MLP neurons of a small language model. Each row is named by its layer, matrix (up: input weights; down: output weights) and neuron, and shows model dimensions 48-175. Each number is 128 + 32 x the weight over its row's rms, rounded and kept within 0 to 255.
After each neuron's rows, "fires on" lists the tokens most often at its 100 highest values on Wikipedia text that the model never trained on.

L4.up143 [112 134 171 125  83 135 184 145 153 111 154 134 215 127  68 163 100 214 109 102 115 124 138 107  99 110 165 135 141 133 135  79 129 143 105 123 111 153 209 159 153 152 121 108 191  91 102  86 131 163 137  93 107 133 143 109 156  64  85 113 129  99 135 122 127 159 138 165 130 151  88 100 147 114 154 169 150 112 147 229 165 154 103 176 122 129 175 131 134  98 114 158 137 105 117 161 141  66 115 208 177 126 133 179 149 144 155  84  85  89 121 149  83 101 112 152 122 125 153 118 146 119 106 110 149 110 169 145]
L4.down143 [ 81 128 178 140  70 128 126  87  92 116 105 105  79 184 123 156 156  93 124 153 109 115  92 104 137 100 111 113 136 151 136 135 129 122 122 125 131 104 164 119  97 135 100 157 138 131 110  55 127 128  85  65  97 177  92 128 129 160 133 122 178 119 130  98 128 123 116 113 159 112 134  94 181 103 159 182 146 132 131 226  99 153  87 150 119 106 163 113 123  59 123 135 117 154 101 136 132 130  94 142 118 130 137 162 140 110 131 170 140 136 106 137 134 100 168 102 121 172 255 138  84 138 201 128 170  87  96 111]
fires on: "-", " She", " they were", " it"

L6.up54 [128 144 115 141  82 118 152 155 108  90  73 105 143 169 145  88 147 103  85  78 143 155 205 113 133 123 111 115 157 121 174 110 160 122 122 125 127 209 129 136  83  80  87  50  97 124 119 192 146 124 169 107 152 133 170 156  35  82 131 152  76 143 132 101 147 107 134 136 124 139 106 109 157 138  88 120 149  70 164 135 129  75 137 138 125 150  83 158 148 160 153 117 108 183 101 175 130 100 145 134 106 124  76 104 131 145 120  98 186 108 212 163 173 176 137  72 169 147 233  59 116 152 120  87 135 105 121  66]
L6.down54 [121 158 111 112 112  82 154 172 119 179 104 168  93 148 117 137 156 123 112 159 106 159 100 122 114  73 187 141 169 140 159 146 145  71 125 168  86 110  93 133 145 164  78 143  69 119 136 134 162 161 106 155  97 154 154 147  93  75 141  36  85  74 162 177 160 110  56 138 118  91  86 109 128 171 106 146 112 193 165 119 153 126  81 118 148 145 100 127 130 141 138 146 167 115 132 136  89 137 108  77 144 114 127 126 152 118  84 103 107 116 162 134 128 116  86 152 165 136 255 201 138 143 131 109 181 114 170 116]
fires on: "\n", "\n\n", ".", "s."

L9.up407 [102 148  84  98 145 154  97 148 101 110 114  91 129 139 140 156 160 146 132 105 199 138 176 148 123  66 110  96  67 144 119 124 108 142 110 134 133 151 193 156  93 129  91 146 158 153 139 116 115 146 196 113 114 155  86  93  61  82  51  79 158 113 147 103 146 142 125 165 110 169  85 127  78 185 150 138  87  99 159  90 147 132 143 101 142 118 103 168 152 165 167  94  96 187 103 150 137 176 153 139 181 170  93 139 115  56 117 141 135 177 144 131 164 142  93 128  96 121 133 140 183  86 167  59  90  78 136 131]
L9.down407 [102  98 121 161 205 167 127 159 106 122 138 130  90 117 108 106  90 127  72  68 126 124 159  98 124 148 107 143  97  69  91 126 158  89  82 115  95 125 136  95 109 112 139 147 180 137  65  72 114 186 175 103  89 105 140 137 109 123 136 138 106 134 163 135 107 168 105 136 189 128 147 137 145  74 130 108 128  67  93  67 138 195 135 149 173  91 150 153 152 154 156  87 113 144 137  72 115 148 105 146 120 145  76 120  86  89 157 118 222 119  65 172 164 188  94 133  83 138 101  68 112 163 158 146 126 185 128 179]
fires on: " an", "An", " in an", " with an"

L4.up77 [158 211 127 130 136 110 140 178 176  75 210 138 101 130 112 106 103 104 174 105 131  85 143 122 145 125 100  73 126 115  65 136 125 142 121 151 127 137 131 161 133 177 162  91  91 158 156  67 103  65 161  67 148 143 111 186 128 132 103 135 103 167 116 133  94 168  98  74  92 111  73 134 105  92 170 102  88  94 117 108  88 151 136 160  74 149 178 170 139 117 139  71 168  79 146 136 160 141  61 149 133 113 176 108 109 154 156 110  79 152 150  97 125 171 131 139 120 180 171 125 184 152  75 105 138 109 159 146]
L4.down77 [ 63 131 135 132  87 172 184  67 140 193 122 124 144 107 169 120  91 133 109 111 160 100 129 127 162  92 113 143 161 144 132 100 142 148 210 130 110 115 176 124  48 136 153 148 133 220 135 169 130 127  93 159  75 170  78 185 163 115 144 153 127  94 147 154 183  80 163 118 145  90 132 142 141 138  63 131  92 105 168 145 182 160 122 104 144 118 112  89 135 147  86 184 164 158 112 169 116 156 133  84 158 144 151 109 141 115  78  64 131 112 108 153 145  72  63 166 153 159 106 116 115 144 143 118 184 102 118 158]
fires on: "al", "ol", "il", "ial", "m"

L6.up63 [134 138 134 120 152 146 145 129 101  96 141 145 110 108  87 115 125 104  93 209 127 141 135 126 152 146  14 133  88 152 146 175 157 146 157 146  94  99 157 149 106 131 156 110 131 127 126  87 133 136 124 110 147 135 136 115  60 110 149 141 132  97  99 166 185 117 129  76  86 106 146 158 120 122 175 128 187 165 159 152 223 125 154 153 153 158 137 155 142 163  95  93 142 152  80 129 143  87 177 133 134 121 125 176 144 176 185 104 127  67 107 129 124 136  89 170  76 122 129  96 152 152 120 143  40 173 115 130]
L6.down63 [110 144 127 121 136 158 132 103 119 174  91 161 168 144 164 141  84 132 126 103  89 159  95 191  93 193 100 119 113 114 132 122 104  95  72 101 144 200 128 107 108  70  61 175 139 128  96 157 157 113 127 132  99 146 116 101 124 120 101 152 140 121 170 186 130 135 105  91 137  88 182 102 140 142  66 109 124 140 104 138 117 136 139 161 105 146  79  49 146 139 150 156 175 148 121 133 158 120 117 123  98 107  67  59 161 103  95 105 127 136 138 105  93  88 181  61  81 152 155 117 144 128 150  94 108 105 129 156]
fires on: "2", "1", "3", " of", "7", "0"

L7.up221 [ 74  74 147  92 140 127  57 133 178 132 127 105 162 182 126 153 158 131 130 190 133 118 103 119 112 121 157 116 149 146 102  94 101 121 100 141 114 108 151 136 147 123 152 100 139 192 131  87 108 161 148  82  93 192 165 106  78 122 136 154 145  64 168 129  92 132 123 118 175 181 144  84 102 137 149 151 164 126 120 142 125 157  92 124  76  87 199 134 133 167 113 116 202 177 165 105 148 168 149 120 141 117 164 173 111 111 145 104 157 207 134 101 114  72 143 142  78 179 170 143  97  98 142 102 111 128  95 134]
L7.down221 [ 80 141 135 126 166 111 130 197 156 116 139 115 112 142 139 169 116  82 100  75 148 153 116 149 154 136 146 155  80  86 113 135 198 150 123 141 140 201 147 104 177 107 142 150 136 156 108  84  93 182 133  74  96 168 151 134 146 109 152  89 243 116 154 118 141 116 111 134 158 168 113 120 167 117 145 164 140 164  93 147 119  93 167  91  98  96  93 122 112 217 132 106 169  68 135 138 157 109 143  71 101 138 189 116 109 110 152 128 140 151 161 117 130 168 100 120 101 142 108 115 117 167  99  92 101 132  73  95]
fires on: " an", " is an", ", an", " int"

L4.up37 [159 161 102 150 171 136  70 148  98 127 170 149 112 158 126 129 131 190 124 116 121 156 118 142 132 106  98 108 121 162 116 136  78 156  96 121  99 106 174 182 101  87 144  83 158 127 126 137 135 183 143 127  96 168  60 136 152 135 165 164 149 137 118 141 135 122  76 109  79  92  87 110 114 165 122  91 111 140 122 131  93 152 122 137  89 103 125 121 127 142  77  52 145  84 135 172 133 168 133 178 155 149 150 180 125  70 167 120 177 115 161 146 115 118 132 128  64 151 182 109 111 105 156 135 167 159  79 132]
L4.down37 [ 84 154 184 111 167 190 117 212 125 114 164 102 120 172 122 154  92 172  90 102 179 170 146 176 106 118 112 124 159 149 107  93 103 157 158 118 160  69 129 177 147 130 157 105 103 116  88 102 145 134 141 129 112 135  52 119 117 111 129  46 160 114 128 145 127 145 122  85 101 124 182  95 149  69 106 171 135 126 127 155 119 126 102 148 111 113 147 161  97 102 121  69 108 188 126 113 141 135 124 169 142 175 126 178  33  80 180 120 111 212 142 126 164 155  71 105 102 121 145 147 112 164 190 122 157 128 130 155]
fires on: " an", " An", "An", " in an", "ing an", ", an"

L7.up165 [118 114 157 111 145 136 103  71 161 170  93 133 137 154 168  58  75 127 140 170 135 112 128 188 136  94  80 123 164 137 162 157  96 128 132 129 119 118 132 145 115 140 154 101 164 125  92 151 185  92  96 135  84 161 148 157 138 124 178 122 113  99  88 112 137 170 185 118 205 168 171  86 134 246 104  96 151  86 119 166 125  96 135 126 138 108  99 168 152 127 133 142 135 134  65 139  84  96 140  88  95  86 125 109  75 151  94  65 163 114  96 192 149 100 128 113 159 125  84 119 129 113  61 193 123 164 110 160]
L7.down165 [100 209 128 115  83 180 107 107 115 183 150 161 121 100 144  42 160 141 105 162 138 108 145 152 218 115 104  77 165 167  98 191  75 107 163 162 103 150 144 126 139  65 168 127 141 163 133 110 145  80 129 137 150 145 164 136 164  59 121 176 103 136 145 122 145 157 166  89 156 135 115 126 145 162 114 161 125 137 138 187 181  85 155 124 183 100 147 139 154 174 140 139 138  56 146 144 175  52 103  72 152 109 136 131 104 120 154  80  80 121 121 159 135 145 114  92 141 115 160  96 158  99 154 158 126  83  70 151]
fires on: ":", "is", " comm"

L4.up412 [117 137 195 152 144 136 110 172 158 126 130  96 159  96 120 144  98 171 102  66 144 172 139  82 116 144 158 158 107 137  69  64 121 166 115 164 132 101 172 142 106 142 121  74 135  91 117 123 107 110 147 125  43 190  82 125  89 125 130 147 147 134 141 124 131 119 105 125 126 154 128 127 164 143 101 192 199 124 154 142  91 157  95 141 135  75 129 161 141 204 139  59 146 105 111 106 167 135 154 133  83 140 190 187  47 135 115 156 119 157 122 152  93  90 133 163 100 162 168 153  81  85 170  85 171 102 122 160]
L4.down412 [164 160 153 102 129 174 144 180 151 148 131 140 121 112 145 172 100 211 123 110 162 128 136  77 160  73 213 151 104 130  84  76  66 143 144 151 117 152 119 104 129 158 131 117 116 105 128 135 124 135 142 228 121 156 117 102 115 136 118 149 174  69 163 132 123 154  82 122 125 169  94 125 148 156 125 171  96 158 145 112  79 105 165 139 184 131 174  44 164 139 148  74 121 115 104 175 169 200 116 131  99 153 116 130 106 133 176 160 151 196 130 125 139 140  66 180 101 149 143  95  99  48 142 134 125 139 128  78]
fires on: " an", " with an", "ing an"

L7.up168 [117 188  56 119  89 141 142 109 118  74 138 139 145 171 116  96 150 146 119 121 133 156 124 142 111 116 169 123 157 161  74 143 117 136 106 117 150 153 113 159 100 117 137  47 186 148 189 140  96 152  83  80  90 163 151 164 104  89 175 158  45 104 151  71 122 104 130 134 114 111  94 187 213 144 137 100 132  59 131 146 156  84 143 169  63 121  77 131 196 163  93  75 159 140 144 166 102 182 116 149 130 123  97 112 122 145 168 150 148 119 201 140 121 148 134  59 127 142 198 145 169 154 112  83 137 135 141 100]
L7.down168 [109 192 107 134 133 134 122 143 120 110 125 163 107 135 109 125 152  81 129 140 140 125 136 150 106  95 156  98 155 134 164 119 135 133 119 134  93 128 139  97 110 147 135 112  92 163 109 135 138 142 127 149 142 121 129 148  62  74 121 125 110 109 147 106 138  79 126 100 123  98 118 115 157 178 110 123 124 149  95 138 158  89 117 130 145  99  63 121 124 157 110 145 177 133 125 132  89 124 128 103 108 120 149 119 135 117 126 125 132 122 163 148 127 109 129 120 148 121 255 154 132 172 106  85 147 143 141  97]
fires on: ".", "\n", "\n\n", "s."

L5.up107 [109 106 129 131 145 182 126 123  80 131 180 138  58 111 153 108 100 164  78 239  84 122 180 129  72 142 113 112  91 126  80 148 143 141 177 129 141 121 123 127 159 137 166 136 121 152 135 143 126 120  98 145 151 143 129  90  55 129 178 156  77 132  86 134 107 162 123 159 151 122 152 130 124 118 112  79 126  64 177 141 158  87  89 200 148 162 154  98 120 197 163 121  83  94 125 130  94  99 136 141 135 118 107 178 169 123 171  89 136 129 117 112  40 111 120 149 166  84  90 157  94 124 100 136  94 123  96 137]
L5.down107 [144 123 113 118 150  70 148 110 115  89 120 147  61 133  74 146 146 156 174 121  69  68 118  92  89 149 103 173 133 160  85  84  78 107  94 113 145 117 170  94 153 208 174 138  87  88 126 112 140 132 144 139 176 138 117 116 122 111 184 110  77 137 154  96 199 108 131 188 159 114 117 116  95 129 144 148 100 132 130 114 163 116 152 167 150 172 141 138 124  96 153 131 121 145 125 155  92 157  83 179 150 220  95  61 125 160  77 187 170 125  92 156 120 141 124 166 175 120  95 120  97 146 140 129 193 144 159 137]
fires on: "at", "as", "ch", "i", "ar", "s"

L6.up470 [137 153  86 112  73 103 121 119 133  67 122 145 125 163 102  53 158  75 125 109 135 147 162 109 127  97 150  79 130 152 136 148 113 115 113 140 136 184 135 150 108 114 129   0 109 134 137 158 116 128 105  94 129 167 136 147  88  80 143 155  39 141 116 107 145 109 113 130 107 143 107 154 192 164 133 139 121  73 128 124 146  51 103 172 129 114  95 140 160 130 155 127 161 150 141 134 112 173 119 127  97 139  71 112 151 161 152 114 182 109 215 178 145 161 159  54  98 119 230 113 131 135 124  80 158 153 123  78]
L6.down470 [146 153  94 120 116  99 166 153 134  79 110 164 141 136 117 146 179 121 143 123 157 117 122 160 141 100 170 117 145 123 160 126 123 122  97 124 128 143 116 151 110 157 122 106 127 141 132 139 125 127  78 115 125 164 144 136 105  53 130 109  79 130 141  86 103 118 115 128 176 125  87 165 178 145  91 102 120  94 122 132 115  92 148 125  98 135  72 144 187 124 184 120 154 164 129 132 143 147 118  95 112 131 111 149 148 133 137 108 140 121 169 160 154  93 135 100 129 133 255 119 144 149 138  86 120 140 153  67]
fires on: ".", "\n", "\n\n", "s."

L5.up93 [128 138  69 168  96  70 149 118 101 103 104 151 145 168 126  85 153  86 121 133 109 127 168  87 121 124 107  79 131 158 126 139 132 150 109 149 144 177 148 159  92 144  93   4 111 105 155 159 111 117 102  96 101 147 109 112  75  71 178 142  40 143  97  97 166 140 155  77 113 142 102 151 166  86 133 121 139 122 137  83 174  55  91 182 129  88 113 109 147 148 183 130 150 137 142 172 107 185  97 111 123 147  54 117 154 147 147 119 128  98 193 185 105 127 146  53 116  99 196 137  94 169 104 102 187 163 106  95]
L5.down93 [150 175  85 120  87 110 124 150 130  43 136 150 142 126  86  96 151 105  93 101 116 130 155 151 118  60 149 115 130 115 129 159 104 124 112 125 140 164 133 147  87 143 117  52  79 167 142 142  96 151  95  98 132 161 148 166  81  79 143 144  46 126 160  64 120  98 125 129 132 123 112 148 187 182 118 117 114  63 130 129 167  90  99 146  84  92  55 176 164 149 176 137 159 164 138 143 124 183 120 101 100 127  85 133 136 171 128  76 167 104 216 161 177 119 166  58  88 145 219 106 135 136 145  91 126 139 147  90]
fires on: ".", "\n", "\n\n", "s."

L2.up300 [169 103  92 116 181 139 130 100 100 141 147  86 121 167 180 113 101 111 112 158 157 115 100 150 156  78 149  77 147 133 155 137 121 185 142  69 134 123 119 171  98 160 116  93 123 152 166 159 172 100  64 170 133 130 118 164  63 118 185 100 147 168 153 158 122 130 165 152 144 127 173  99 100 130 158  99 167  72 151 159 138 114 156 139 121  55 108 174 176 169 104 151  86 109 154 157  97 137  68 139 134 130 138 151  84 112 137 131 193 145 147 158 114  51  92 199 144 162 135 156 172  79 132  64 159 111  85  95]
L2.down300 [132 138 106  91 141  82  72 109 116 142 131 160 141 195 135 138 143 163 199 152 105  89  81 177 107  84 166  68 123 106 182 162 103 209 111 119  73 118 179 140  97 136  99 136  85 106 130 144 179 129 108 136 153  81 105 157 103 123 182 110 144 158 115 155 150 139 159 109 148 139 125 169 159 115  90 118 145 113 138 175 131 113 142  98 156  79 111 120 132 112 115 161 130  73 157 160  88 111  74 100 138 110 139 138 150 148 105 163 113 117 158 128 202 129 105 153 145 168 255 143 131 147 133 100 113  83  99  82]
fires on: " \"", " \"S", " \"L", " \"P", " \"D", " \"s"

L6.up335 [ 97 168 124  54  95 162  99 167 112 153 162 165  90 100 122 149  66 118 137 190 207 116  76 110 103  99  77 109 110  67 118 147  64 142 160 124 157  92 104 167 107 125 100 121 138 190 156 118  89 161  88 118 191  62 112 128 104 162 179 208 102 141 116  85 119 172 161 138 120  95 136 136 173 157 102 170 114 121  97 165 155 158 150 117 122 131 127 148 141 115 137 126 132 149 115 133 114 152 160 127  87 167 107 109  71 183 134 155 107 112 109 138  86 108 160 173 107 152 125 148  65 130 127  78 107 114 126 155]
L6.down335 [124 177  80 188 134 148 131 175 114 124 152 163 150 123 119 151 167  79 124 116 151  92  88 111  98 128 137  87 175 130 173 161 132 150 106 134 115 148 151 161 110  98 125 132 104 192 130 181 124 123 115 172 127 121 143 113 119 150  76 105  97 150 149 110 121 164 151  96 151 129  98 133 101 104 147 137  86 145 176 137 110 173 121 161  98 138 129 142 121 134 191 163 126 108 100 105 139 103 173 134  92 124 111 112 141 151 151 140  85  89  69 140  50 127 121  55 107  82 213 147  96 162 136 119 126  90  90  92]
fires on: "2", "1", "tt"

L7.up173 [124 127  70 128  94 114 145 127 170 114 170 158 105 151  74 161  44  80 132 125 127 104 108  90 106 136 171 128 175 115  79 155 118 117  98  87 101 102 150 172 145 137  84  82 134 126 118  87 139  74 158 132 172 228 158 127 163 143 107 122 108 166 117 133 167 154 175 138 125 125 147 134 165 144 142 136 152 148 148 160 124 129 137 137 174  92 127 160 178  83  81 127 135 165  86  44  80 140 163 106  93  93 143 109  79 204 122 130 154 128 163  80 143  66 145  93 189 110 142 132 100 160 141 147 218  99 151 126]
L7.down173 [114 115 168 140  92 120 151  77 111 114  96 114 166 131 126 100 159 121  99 122 151 113 143 185 158 129 116 129 169  89 175  89 158 134 167 120  62 117  94 161 176  82 199 116 105 119 127 134  93  97 122 161 151 115 139 103 112 138 165 134 112 146  77 114 105 141 114 109 118 138  95 100  76  69  97 121 207  93 179 162 108 150 143 136 158 243 162 152 141  80  57  67 112  97 101  63 123  94 136 133 111 140 121  85 114 151 113 154 194  86 150 109 186 144 122 174  97 126 168  98 128 156 155 154 113 135 165 190]
fires on: "F", "R", "C", "P"

L5.up490 [137 125 134  66 160 152 179  78 167 153 128 102 121 167 176 143 168 158 185 107 152 134 165 171  94  85 147 102 150 124 120 113 106 146 112 134 103 164 142 140 152 137 120 138 167 126 139 167 173 112 153 115 136 141 138 102 106 110  71 126 160 135 117  98 177 112 136  99  95  82 142 152 126 215  92 118 138 139 101 193  92 105 133 146 139 159 163 130 118 147  98 110  72 118  89 165  81 145 122 139 193 167  83  72 204 107 126 112  98  87 183  75 105 102 149  97  82 162 141 133 143 173  94 157 113  63  76 110]
L5.down490 [ 91 124 132  86 186  57  78 159  96 152 208 130 107 178  98 142 146 122 156 154 131 161 116  86 109 126 156 176 101 171 154 156 109  92 132 108 104 135 107 106  85 135  90 128  43  87 142 136 102 152 171 137 210 161 122  93 206 110 130 102 134 128 100  70 116 106  97 117 170 122 168 210 147 119 144 123 148 143 153 142 106 160 115 164 164 157 114 156 134 128 166 150 147 148 115 137 115  76  98 145 157 170 108 136  83  59 142 125 105 122 127 105 109 117 162 134 144 144 170 101 107 118 120 114 121 170 157 118]
fires on: " of", " to", " track", " station", " from", " is"

L4.up208 [159  95 104  69 124  78 143 154  74 114 118 113 123 157 116 110 137  96  94 127 155  92 155  96 150 153 132  90 123 174 109 105 138 144  95 113 158 171 163 119  83  99  93   0  83 141 173 160 126 151 120 113 175 118 129 132  86 103 120 139 107 112 134  93 143 137 126 140 135 113 103 140 130 106 151 163 110 144 122 139 150 117 130 112 112 137 125 136 120 173  87 122 149 135 113 242 188 167 148 186 123 114  98 121  91 134 174 144 156  92 161 166 159 137 148 103 164 107 178  87 117 156  64 132 186 156 138  44]
L4.down208 [162 107 160 112 113  65 208 205 134 146 133 148 148  72 183 140 189  77 159  90 139 136 148 110 152 123 122 139 158 145 133 145 138 131 113 150 174  82 139  99 115 108 127 106 148  90  67 171  98 115  83 109  87  78 145 137 100 144 162 150 202 113  82 174 141 121 122 170  99 125  52 137  67 142 101 107 108 139 173 114 146 142 116 106 121 153  99 135 155 178 173 170 124 155 142 130 126  76 122 114 150 102 140 156 112  82  90  99  77  79 155 104 143 199  93 126 141 150 124 151 132 145 205  96 114  92 165 133]
fires on: "\n\n", "\n"

L7.up128 [189 107 159 118 109 164 153  99  76  76  95 210 149 171  79 154  93 165 147 161 125 143 127  91 141  68  71 112 143 176 150 183 140 137 171 124 116 124 122 109 106 196  37 150 152  84 156  84  85 168 145 117  96 172 126 143 115 156 140 123 164 116  90  94 148  87 122 152 140 143 162 130 143 128  60  96 121 120 112 127  67  73 155  99  82 158 127 120 213 124  98 160 124 223 138 163 102 113 152 129 132 155 133  93 131 194  82  79  94 158 109 128 119  69 204 126  86 145 152 143 148 135 158 159 170 119 128 110]
L7.down128 [ 97 115  94 150 124 137 104 138 121 136 143 180 102 143  81 175 194 112 170 114 144 146 135 168 145 105  49 103 129 111 135  82  94 131 101 167  87 166 144 176 130 182  63 127 129 110 117 100 153 119 152 128 198 103  88 136 104 142 154 132 176  89 110 137 122 152 179 140  76 168  70  73 134 195  70 169 150 143 146 174 118 156 122 127 104 126 140 145 132 147  64 137  77 154 142 121 110  95 117 108 166 171 120 167 135 212 127 163 155 121 149 103 151 128 162  67 150 154 180 123 135  95 214 106 155 131 128 144]
fires on: " and", ",", "e", "re", " de", " D."

L2.up209 [121 127 123 149  88 103 167 147  82 108 106 106 166 127 108 121  75 114 116 130 170 107 134 108  88 172 105 118 109 104  96 165 154 100 111 107 173  91 172 141 231 123 117  92 153 137 107 127 107 135 122 179  96 185 170  90 142  87 149  98 103  76 159 151 111  98 100 134 153 124  96  89 118 138 121 161 112  76 160 131 122  95 120 144  92 184 161 146 151  92 138 111 105 180  91  98 102  79  75 148 166 162 132 139 111 141 132 143 124  81 166 116 106 104  94 108  87 190 183 169 121 124 132 153  87 142 121 151]
L2.down209 [153 176 110 103  85 133 141 115 123 167  75  82 120 196 147 178 172 127 144 169  84 135 121 117 128 123 105 108 132 159 166 137  97 103 105 118 219 157 152 100 130 129 137  81  96 136 103 129 154 116 103 189 137 101 135 127 156 130 125  98 135 170 132 148 133  90 121 115 106  92 107  69 127 112 123 161 116 154 115 144 145  80 126 158  90 199 126 143 113  91 105 106  98 122 135 136 149  59  33 139 100 103 134 132 131  55 135 187 111 106 149 104 156 116 139 120 176 125 255 113 143  90  85 150  98 121 112 172]
fires on: " his", " military", " their", "ivic", "ed his"

L4.up308 [119 129  81 128 100  66 184 126  72 135 108 118 127 165 142 129 127 109 105 148 166  97 203 106 101 132 110  87 142 152 170 186 136 133 153 111 143 170 125 143  87 144  81  23  98 121 134 170 151 128 110 145 105 155 124  99  98  97 152 153  58 109 129 141  98 178 127  79  85 115  83 137 140  97 118 155 152 151 152  92 161  67 119 145 135 120  71 116 149 123 154 151 159 129 123 198 124 117 111 163 167 155 122 129 105 133 133 136 128  83 203 123 123 170 184  71 124  86 158 102  79 166 154  82 152 150 164 155]
L4.down308 [ 99 161  87 103 106 130 136 171  97 114 105 124  89 118 132 109 123  49 174 132 165  98 160 135  97  73 143 124 163 126 180 159 144 139 107 128 148  93 178 120 122 152 139 152  44 130 106 145 151 162  75 218 185 129  84 152 106 117 149  70  87 127 188  78  73 108  74 129 164 150 106 103 142 182  96 133 128 152 109 144 160 122 140 143 136 160  57 178 143 199 123 105 110 148 177 195 159 120 161 105 137 150 120  92 131  53 109 142 171 139 114 159 163 149 133  51 205  98 238 156 122 168 140  77 132  79 165 109]
fires on: "\n\n"

L2.up326 [148 133 153 183 153 115 155 147 149 135 124  78 168 113 151 104 167 114 102  85 156 112 139 168 154 113  31 116 147  99 147 117  96 135  92 182 185 111 183  88 119 155 165 110 177 176 145 135 157 174  19 128 121 128  90 150 117 126 146 106 144 179 138 117 185  40 162 156 167 124 127  80 171 119 107 172 124  80 126 164 137 137 134 139  87  93  65 104 177 126 181 150 161 113 130 101 145 138 144 143 134 130 165 138 110 186  87 151 183 149 130 139 179 162 102  87 181 119 152 101 103 125 105 129 101 119 139 161]
L2.down326 [123 128 129 170 169 130 139  94 162 132 129 132 151 106 118  85 133 135 169 108 184 143 131 223 119 121  46 139 142  99 134 132  92 155  88  62 130 173 139 131 116 108 181 140 158 143 125 134 115 123  89 164 153  94  97  87 212 124 112 140  77 155 110  85 143 128 117 162 162 126 145  71 180 152 114 146  91 114  71 157  92 131  81  98 117 115 111 160  99 118 148 148 203  91 186 120 156 117 100 128  98  69  97 133  69 170 138 104 139 144 183  71 195 143 132 150 191  75 183 135 129 129 115 142 147 112 137  76]
fires on: " first", ":", " most", "ost", "ve", "ver"

L7.up328 [ 93 131 109 169 101 156 131 169 151  94 140  93  79  76  80 226 102 171 130 166 155  99 120 108 110 169 156 139 142 132 117 127  91 216 119 100 125  70 130  78 132 118 102 142  92 152 105 106 135 138 105 168 148  99 121 149  59 117 116 173  74 111 137 130 122 185 183 110 111 104 138 157 106  74 121 141 185 117  85 148 169  98 143 136 121 220 118 167 109 140 105 124 105 132 144 168 156 136 165 150  98 139 183 121  89 174 125 144 174  79  44 180 139 105 136  81 171  93 128  93  94 156  80 132 105 136 103 111]
L7.down328 [146  95 113 125 138 119  69 178  81  84 122 167  76 130 138 175  56 164 161 160 143 103 116 144 171 105 169 208  98 125 171 152 132 157  98 141 141  89  83 180 141 117 123 109 150 135 126 104 160 103 118 167  92 158 160 158 149 139 167 110 161 150 184 143 164 158 172 129 125 140 141 120 164  99 123 101 153 150 138 110 114 161 140 132 112  62 152  98 105 148 115 136  96 177 115 217  42 138 116 137  87 130 115 133 156 129 130 132 123 168 132 107 157 148 117 125  54 114 165 144 113 176 183 115 134 121 195 131]
fires on: "1", ", ", " in ", "7", "2"

L2.up101 [110 111 165 113 120 108 201 148  76  65 134 122 111 105 146 113 141 126 122 179 126 182 149  95 154 110  62 128  91 128 101 124  88 108  93 109 164  82 166 118 106  98 137 172 151 130 132 210 124 153 112 128 157 136 147 122  48 153 152 134  98 133 206 142 124 135 114 148  79 141 119  98 130  82 158 118 135 107 169 119  92 129 140 106 128 135 139 107  95 137 165 179 113 230 108 102 112 128 124 126  83 140 118 114 103 136 187  74 171 139  62 124 180 176 123 129 139 115 117 146 114 136 113 121 164 157 193 139]
L2.down101 [141  52 188 100  97 114 114 151 117  90 113  75  86 170  98 124 140 101 179 119 137  95 159 105 139 146 128  61  97 118  65  93 117  94 146 110 109 104  87  74 158  92 132 145 154  86 107 172 172 182 149  99 107 139  97 169 127 135 165 121 119  98 209 131 159  68 103 111 152 175 116 143  80 119 128 129 155 143 113  49 108 107 153 140 120 127 224 134 123 142 156 143 127 196 159  80 179 121  94 150 108 147  93 135 165 178 131 100 139  91  94 192 131 120  95 148 183 131 126 183 175 137  77  93 127 155 116 203]
fires on: "ph", "r", "at", "forc", "u", "i"

L6.up458 [147 131  92 121  83 117 105  85 111 145 128 119 103 107 137 115  68 167 100 150 181 134 152  80 145 116  90 124 107 150 122 195 127 136 115 186 159 163  94 123 118 123 106  85 124 118  99 122 134 133 115 184  84 188 149  84  63 207 159 134 117 105 142 135 119  95 153 144 169  60 170 149 105 142 126 112 158 157  65 113  99 136 122 133  99  78 149 117 197 100 107 101 103 114 109 131  85 128  80 131  95 183 119  87 109 211  96 123 135 120 151 102 104 125  66 122  95 116 106 113 140 136 190  91 186  93 169 132]
L6.down458 [112 115 189 180 162  85 143 128 105 168 133 104  87 120 118 134 158 190 117 241 128 182 162  95  97 153 114 131 123 115 100  78 170 133 107 108 111  71  81  94 164  49 105 120  63 157 159  87 127 126 138 113 121 108 143 146 157 121 123  81 131  67 127 179  62 126 137 160  93 115 112 153 109  80 190 146 124 110 111 161  94  85 116  68 134 155 170 121 126 103 102 101  89 109 144 208 137  81  85 160 126 121  99 123 124 104 137 128 192 165 150  80  86 132 113 147 128 183 202 127 133 122 128 116  71 139 155 144]
fires on: "D", "L", "R", "B", "F", "BI"